Weights of a small transformer language model.
Size: 11 layers, width 384, 17.2M parameters.
Architecture: RMSNorm before and after each block, rotary positions, no biases in attention or MLP, tied embeddings, capped logits.
MLP neurons of a small language model. Each row is named by its layer, matrix (up: input weights) and neuron, and shows model dimensions 16-79. Each number is 200 + 30 x the weight over its row's rms, rounded and kept within 0 to 999.
After each neuron's rows is what it responds to, as a language model described it from the Wikipedia text at the highest values.

L5.up436,172,161,198,138,269,210,187,228,154,171,178,223,235,182,207,203,190,173,198,211,193,225,204,194,210,198,205,215,202,174,148,183,205,225,193,236,220,206,183,213,163,185,207,186,226,224,181,197,217,212,198,183,213,259,155,202,254,202,222,250,215,189,199,145
Description: Final word pieces that complete a multi-token word, mostly surnames and place names, e.g. Hopkin-son, Mü-ller, Momling-en, Lundg-ren.

L5.up785,174,207,199,220,199,189,232,182,194,206,242,224,212,225,247,184,192,225,166,175,164,212,179,171,221,230,212,158,233,206,210,249,169,229,216,150,196,213,214,169,220,201,205,169,198,140,185,197,227,210,231,219,152,164,189,199,146,183,228,263,185,203,169,200
Description: The first word piece of a surname or name part after a given name, in lists and prose, such as Whit(taker), Ku(znetsov), Kal(yanpur).

L5.up143,177,198,177,236,246,224,125,196,252,170,206,236,195,219,210,167,239,231,226,151,191,212,182,217,233,192,248,227,169,193,167,261,221,281,174,179,171,244,195,202,243,157,209,208,206,166,200,186,219,211,208,211,187,237,163,232,178,206,197,209,184,232,166,201
Description: The last digit of four-digit years, split off as a single token, in dates, year ranges and tables, e.g. 184|6 – 1859, 190|2, 201|8–19.

L5.up269,170,194,219,183,180,184,232,167,231,206,183,207,198,187,199,236,204,235,229,201,187,242,175,190,188,195,167,203,194,201,172,185,258,245,213,218,158,246,214,209,225,169,241,198,187,210,203,188,205,267,201,230,225,253,138,251,215,209,216,220,260,202,216,243
Description: Second digit of two-digit numbers in sports tables, coordinates, dates and track lists (4-6, 2-2°, 1-6 January), plus stray word-piece continuations and occasional took/take.

L5.up692,188,249,226,221,194,161,185,205,216,201,213,217,201,206,205,259,222,185,179,147,179,249,214,235,248,208,222,199,147,213,172,244,153,205,253,165,249,199,218,199,205,169,213,231,193,190,189,199,204,167,227,198,183,212,251,203,191,216,201,218,233,202,258,254
Description: Digits just after a decimal point in percentages (55.0%, 24.3%) and cell-closing pipes after numbers in election or sports tables, plus scattered word-piece continuations.

L5.up880,202,187,157,150,165,184,206,200,237,222,165,233,210,216,225,204,186,202,179,143,219,227,184,202,242,160,175,220,186,203,212,247,217,176,251,190,221,258,186,197,181,218,177,194,174,202,228,193,177,176,225,207,207,187,210,182,194,189,164,215,119,202,205,234
Description: Commas after the day number in American-style dates, just before the year, e.g. "May 15, 1948", "December 7, 1999"; weaker on "of" in "ages of", month names after day numbers, and table cells.

L5.up213,240,204,243,132,206,156,233,179,241,190,145,221,183,208,250,189,229,187,179,189,168,165,186,187,202,170,182,202,194,157,169,198,201,217,280,173,216,203,191,198,155,157,226,164,175,197,229,191,193,192,184,202,172,173,160,171,166,264,185,164,222,247,223,178
Description: Unit or count words right after a number, chiefly % in election and statistics tables, also sq mi, players, individuals, goals; weaker on mid-word pieces of foreign names.

L7.up678,212,185,189,190,231,234,176,201,177,147,216,241,177,259,221,156,248,208,277,168,178,216,142,215,164,215,177,201,186,224,170,205,201,185,197,188,193,176,252,204,178,208,246,209,242,231,230,164,176,155,199,189,182,243,211,211,200,236,191,231,236,226,191,169
Description: Fires on " and" joining the last list item or second clause (one person and 4.2%, width and height), and on mid-word pieces of names or rare words (Bri-ggs, Squi-r-rel, Ful-fil-ment).

L7.up191,211,259,217,156,196,203,159,207,191,199,233,199,164,180,197,203,215,225,242,224,201,218,188,235,180,169,180,188,204,200,186,265,181,174,240,143,188,160,229,242,236,186,257,194,172,222,173,215,164,180,164,221,160,143,184,206,185,171,198,246,187,161,207,241
Description: Middle or final subword pieces of personal and place names, often foreign, such as Gwathme-y, Fun-aki, Qaraba-ğ; more weakly, clause-opening His, with, makes.

L7.up332,196,171,193,210,236,220,203,234,230,203,214,208,121,231,222,187,210,212,213,179,207,151,158,198,174,257,255,218,186,219,188,213,214,157,191,205,130,229,181,194,195,248,198,235,213,190,189,185,217,175,259,128,202,227,123,239,215,206,218,225,240,159,222,168
Description: Noun or word-stem pieces, often mid-word, that a suffix could still extend, mostly in science text: atom(s/ic), qu-ant(um), cell(ular), lap-top(s), patient.

L5.up275,223,211,190,183,229,219,187,178,199,194,201,193,203,205,223,235,188,217,189,169,176,209,213,205,143,179,205,188,229,240,181,183,238,275,181,168,164,233,255,192,167,205,212,190,196,182,147,214,246,221,170,231,185,211,198,190,184,220,176,210,189,201,208,168
Description: Fires on the "and" or comma right after a completed noun phrase or clause, before the next item or add-on phrase, e.g. "Martin Thür and", "four out of five stars,".

L7.up1114,206,157,174,165,187,143,215,133,183,251,195,213,134,199,192,214,200,204,202,204,158,163,171,180,236,190,170,211,211,171,191,180,213,242,180,127,179,200,220,200,213,156,227,197,246,199,231,173,197,171,196,175,229,200,187,154,196,140,190,171,213,166,237,227
Description: Fires on the opening fragment of a surname split into pieces, usually right after a first name or initial, such as Ko(vac), God(in), De(Leon).

L3.up35,211,252,223,203,219,240,226,182,257,149,227,245,201,199,186,203,201,227,252,164,222,166,250,218,236,150,179,222,194,185,207,203,216,138,202,197,151,212,202,195,174,274,190,196,216,205,126,207,166,219,191,219,242,182,234,205,186,209,185,180,158,242,173,234
Description: Fields in Wikipedia tables, lists and headings: country codes (GER, HUN, CHN), table headers (GA, Pos), closing ===, infobox colons, name-initial pieces (P, Bah).

L7.up846,175,175,157,217,186,164,165,224,211,202,186,189,213,203,203,151,217,207,193,237,250,194,196,209,208,192,219,189,220,204,166,245,219,232,233,215,191,230,188,181,195,223,191,216,171,201,184,181,209,228,186,237,205,178,214,194,157,134,222,197,192,177,158,219
Description: Final token right before a proper name, mostly a person's, in tables and lists: country codes, roles, markers (USA, QB, Democrat, candidate).

L7.up865,213,143,189,158,186,257,225,181,184,191,174,218,185,204,192,192,231,205,193,211,196,225,141,182,227,226,206,223,201,199,161,230,221,221,191,181,228,218,187,168,173,153,198,223,230,240,204,241,228,178,225,214,182,162,206,136,222,173,189,250,246,272,210,212
Description: Diffuse unit firing on pieces that complete a word or name (Glad-stone, hypothes-is, pharm-acy) and on nouns after a modifier (German law, prison, Assembly).

L3.up667,200,200,194,160,209,164,206,184,259,223,177,254,219,228,229,232,214,231,200,227,142,196,230,194,180,174,212,166,235,139,270,200,205,168,209,232,191,204,202,176,173,174,225,168,243,225,184,176,238,228,198,189,176,140,191,209,191,217,214,176,221,173,197,257
Description: First word-piece of a capitalized proper name, usually a surname after a given name, e.g. Man(si), Ger(asimov), Re(ign), F(ürstenwalde).

L3.up1103,199,187,186,200,213,182,226,227,193,205,210,235,217,228,243,172,233,174,206,221,216,183,202,197,228,172,188,174,151,228,129,174,210,203,227,215,176,155,191,200,143,182,208,212,229,186,227,170,167,161,145,172,226,155,171,169,244,175,205,294,154,223,234,173
Description: Mostly the invisible zero-width character that follows degree-minute-second coordinates, before the slash and decimal form (29″E / 39.9); weaker hits are scattered table cells and infobox fields.

L5.up869,206,184,218,185,229,161,157,157,217,162,203,242,185,243,140,244,172,187,220,189,185,194,198,170,192,197,155,195,213,201,239,226,214,230,207,183,206,158,199,234,207,158,202,217,265,191,200,176,188,202,210,176,181,186,199,208,204,262,185,282,206,247,206,258
Description: Word pieces inside or ending multi-token proper names of people, places or taxa, mostly after the first part, such as Grützma-cher, Palm Beach, J. H.

L3.up1016,235,205,184,253,222,228,196,223,173,269,199,223,217,160,227,196,190,185,204,226,171,173,214,196,252,188,204,244,225,192,186,199,180,217,225,170,196,193,195,181,201,247,224,180,163,247,245,211,221,186,248,192,214,150,182,174,189,194,245,231,196,273,190,240
Description: Last digit of multi-digit numbers such as years and decimal values, often in tables, e.g. the 6 in 1996 and the 2 in 4:47.82.

L5.up92,172,196,268,140,199,124,189,203,189,228,159,220,173,227,204,230,202,162,160,226,208,196,166,187,180,237,186,186,179,204,239,245,216,284,233,212,154,190,216,162,189,193,184,224,199,209,211,196,250,232,215,235,226,160,213,152,249,247,180,187,213,173,188,219
Description: Final word or word-piece ending a multi-word proper name or noun phrase, e.g. Committee, University, Foundation, Garden, stat units like yards.

L7.up981,266,283,201,198,187,208,202,190,188,214,198,213,198,190,222,212,262,189,182,166,204,171,218,127,154,178,196,257,211,107,197,208,172,233,203,141,154,197,161,219,185,150,256,160,220,192,209,253,208,232,227,227,198,169,227,214,242,216,177,190,247,245,175,242
Description: Separators and digits inside numbers in tables and infoboxes, such as the gap before a table cell value, a thousands comma, or a time colon (8:00).

L7.up520,191,197,187,171,234,182,148,139,236,197,200,157,205,200,179,223,174,230,246,190,192,190,165,188,157,208,239,177,241,188,215,258,186,173,265,205,186,226,164,185,205,222,205,189,214,243,188,173,199,224,202,219,247,213,172,212,168,208,222,185,213,125,170,222
Description: Word pieces that continue or finish a proper name, mostly places and venues: Horsley Park, Kernersville, Fürstenwalde, Aberdeenshire, Boulder City.

L3.up118,178,161,214,209,227,156,114,130,189,180,247,224,236,170,176,165,220,216,172,183,210,190,184,157,203,255,174,199,239,235,228,190,218,249,198,202,175,218,209,166,220,236,244,228,218,177,235,159,205,156,203,183,233,221,227,158,181,200,197,191,204,212,218,161
Description: Final or second digit of multi-digit numbers, mostly in Wikipedia tables and years before a | separator, e.g. 2|4, 202|3, 2|2.

L7.up835,200,143,199,195,224,260,140,215,194,199,138,191,242,151,191,182,207,220,229,201,221,214,210,175,194,153,187,214,226,249,243,234,129,179,175,166,174,243,165,191,201,212,212,185,200,153,219,186,204,200,101,193,209,169,213,149,208,189,176,199,209,202,211,182
Description: Commas, colons and digits splitting parts of one unit, such as city, country (Tokyo, Japan), month day, year, list items and infobox field: value.

L7.up694,213,261,251,226,188,209,233,189,175,210,214,233,228,143,236,229,261,183,254,238,278,217,177,172,235,135,273,217,169,261,172,198,193,201,179,157,212,226,162,181,184,220,191,180,191,151,164,205,227,183,213,212,240,242,240,264,207,226,251,197,268,186,219,237
Description: Mainly the preposition for in prose, marking duration or purpose (slept for, settled for a time, for theaters); weaker scattered hits on table digits and section headers.

L7.up381,166,267,185,214,201,226,135,206,188,180,226,233,190,200,187,234,189,192,235,243,226,171,212,189,252,207,178,221,153,215,188,194,177,159,198,186,214,223,161,163,172,217,189,189,228,226,193,150,205,217,195,184,234,187,155,210,227,189,165,177,199,192,222,196
Description: Mostly the last digit of a year in lists and tables (born 1956, 1936–2017, 2006–2007), plus mid-word name pieces and field-label colons.

L3.up272,192,185,177,173,184,186,235,188,188,208,154,200,203,215,266,203,229,221,199,188,171,220,152,259,164,223,204,197,256,229,178,216,131,196,235,191,253,218,222,151,188,172,213,197,173,210,159,216,155,241,154,170,195,191,161,219,191,175,238,228,148,228,171,256
Description: Fires on the token right after a one- or two-digit number: a comma or month in dates (24, 1997; 15 December), table pipes after cell numbers, thousands commas (8,259).

L3.up811,199,182,144,213,207,211,206,231,256,150,173,167,259,250,258,252,201,195,230,145,202,167,192,231,240,234,231,247,230,164,194,211,199,190,215,169,198,209,159,241,210,183,231,199,182,189,145,224,215,258,225,156,167,177,193,216,262,172,260,234,202,179,228,157
Description: Punctuation right after a digit, mostly decimal points and table pipes in statistics tables, e.g. 33.1, 27 |, 36-yard.

L5.up218,226,224,225,244,203,166,215,196,211,228,215,194,164,164,217,198,161,229,173,185,152,188,134,197,228,196,174,227,230,175,192,147,192,186,238,164,218,202,194,184,254,183,167,241,224,180,213,226,175,215,223,179,177,184,192,214,142,219,221,209,240,179,225,233
Description: Separators and title words just before a person, team or place name, such as colons in infobox or career lists, table pipes, "by", "King".

L7.up499,140,166,180,146,211,243,178,174,164,199,233,218,227,245,212,235,159,209,191,228,237,170,218,167,237,207,220,185,207,298,250,191,238,190,215,202,208,221,262,200,219,192,225,195,147,204,231,154,143,187,265,211,198,241,136,182,224,172,247,229,224,208,211,149
Description: Line breaks ending list entries or table rows (e.g. after "(born 1945, Russian)"), plus scattered words like none, history, able, name.

L5.up197,196,244,197,222,248,197,197,177,182,218,168,159,215,131,215,154,153,210,205,175,168,185,216,187,190,197,216,181,175,216,187,188,188,205,197,186,191,202,219,235,237,237,183,288,198,218,192,224,224,253,134,244,179,187,243,204,240,156,159,221,138,201,216,157
Description: Newline tokens closing a finished paragraph, list item or table row in Wikipedia text, often ahead of a blank line, new section heading or next row.

L3.up358,193,205,222,228,210,198,217,211,168,177,219,175,183,205,252,141,211,237,211,182,182,191,204,178,250,196,206,200,162,245,229,229,244,201,164,211,209,199,195,191,207,237,204,235,148,218,178,200,207,229,191,153,258,204,226,203,201,215,162,190,215,192,184,264
Description: Newline tokens ending a table row (after a closing pipe) or a bullet-list item, as in infobox lists, discographies and results tables.

L3.up1088,194,194,191,272,207,122,239,206,214,207,153,183,230,197,276,174,286,151,226,155,194,173,185,194,149,186,226,142,233,167,188,205,195,207,194,168,241,155,175,207,205,180,196,243,224,262,180,188,236,219,213,230,238,194,207,236,212,169,209,212,191,192,220,180
Description: Fires on mid-word pieces of split words and names (A-qua-tic, p-las-ticity, A-ber-deen), percent signs in table cells, and "List" starting See-also list items.

L7.up12,218,181,273,183,211,166,219,226,231,171,218,199,197,160,204,237,225,223,235,202,195,215,213,228,249,191,223,186,218,258,172,217,232,211,182,226,160,187,170,240,136,197,205,216,144,220,220,179,183,194,177,253,191,231,208,188,233,141,174,156,176,168,185,243
Description: Tokens inside structured tables and lists: % signs after vote shares, the first digit of elevation values, and word-internal pieces of names (Cu-o-mo, A-tti-la).

L3.up1031,166,183,248,192,262,165,212,218,212,180,204,172,218,249,247,220,273,175,162,225,289,187,264,166,226,210,201,225,220,201,191,192,174,234,202,180,154,172,232,213,165,193,226,170,220,208,275,221,126,192,198,193,221,182,217,158,143,168,177,200,211,231,208,166
Description: The last token of a noun phrase or name, often a final word piece before punctuation, e.g. Trophy, squadron, Bauhaus, problems.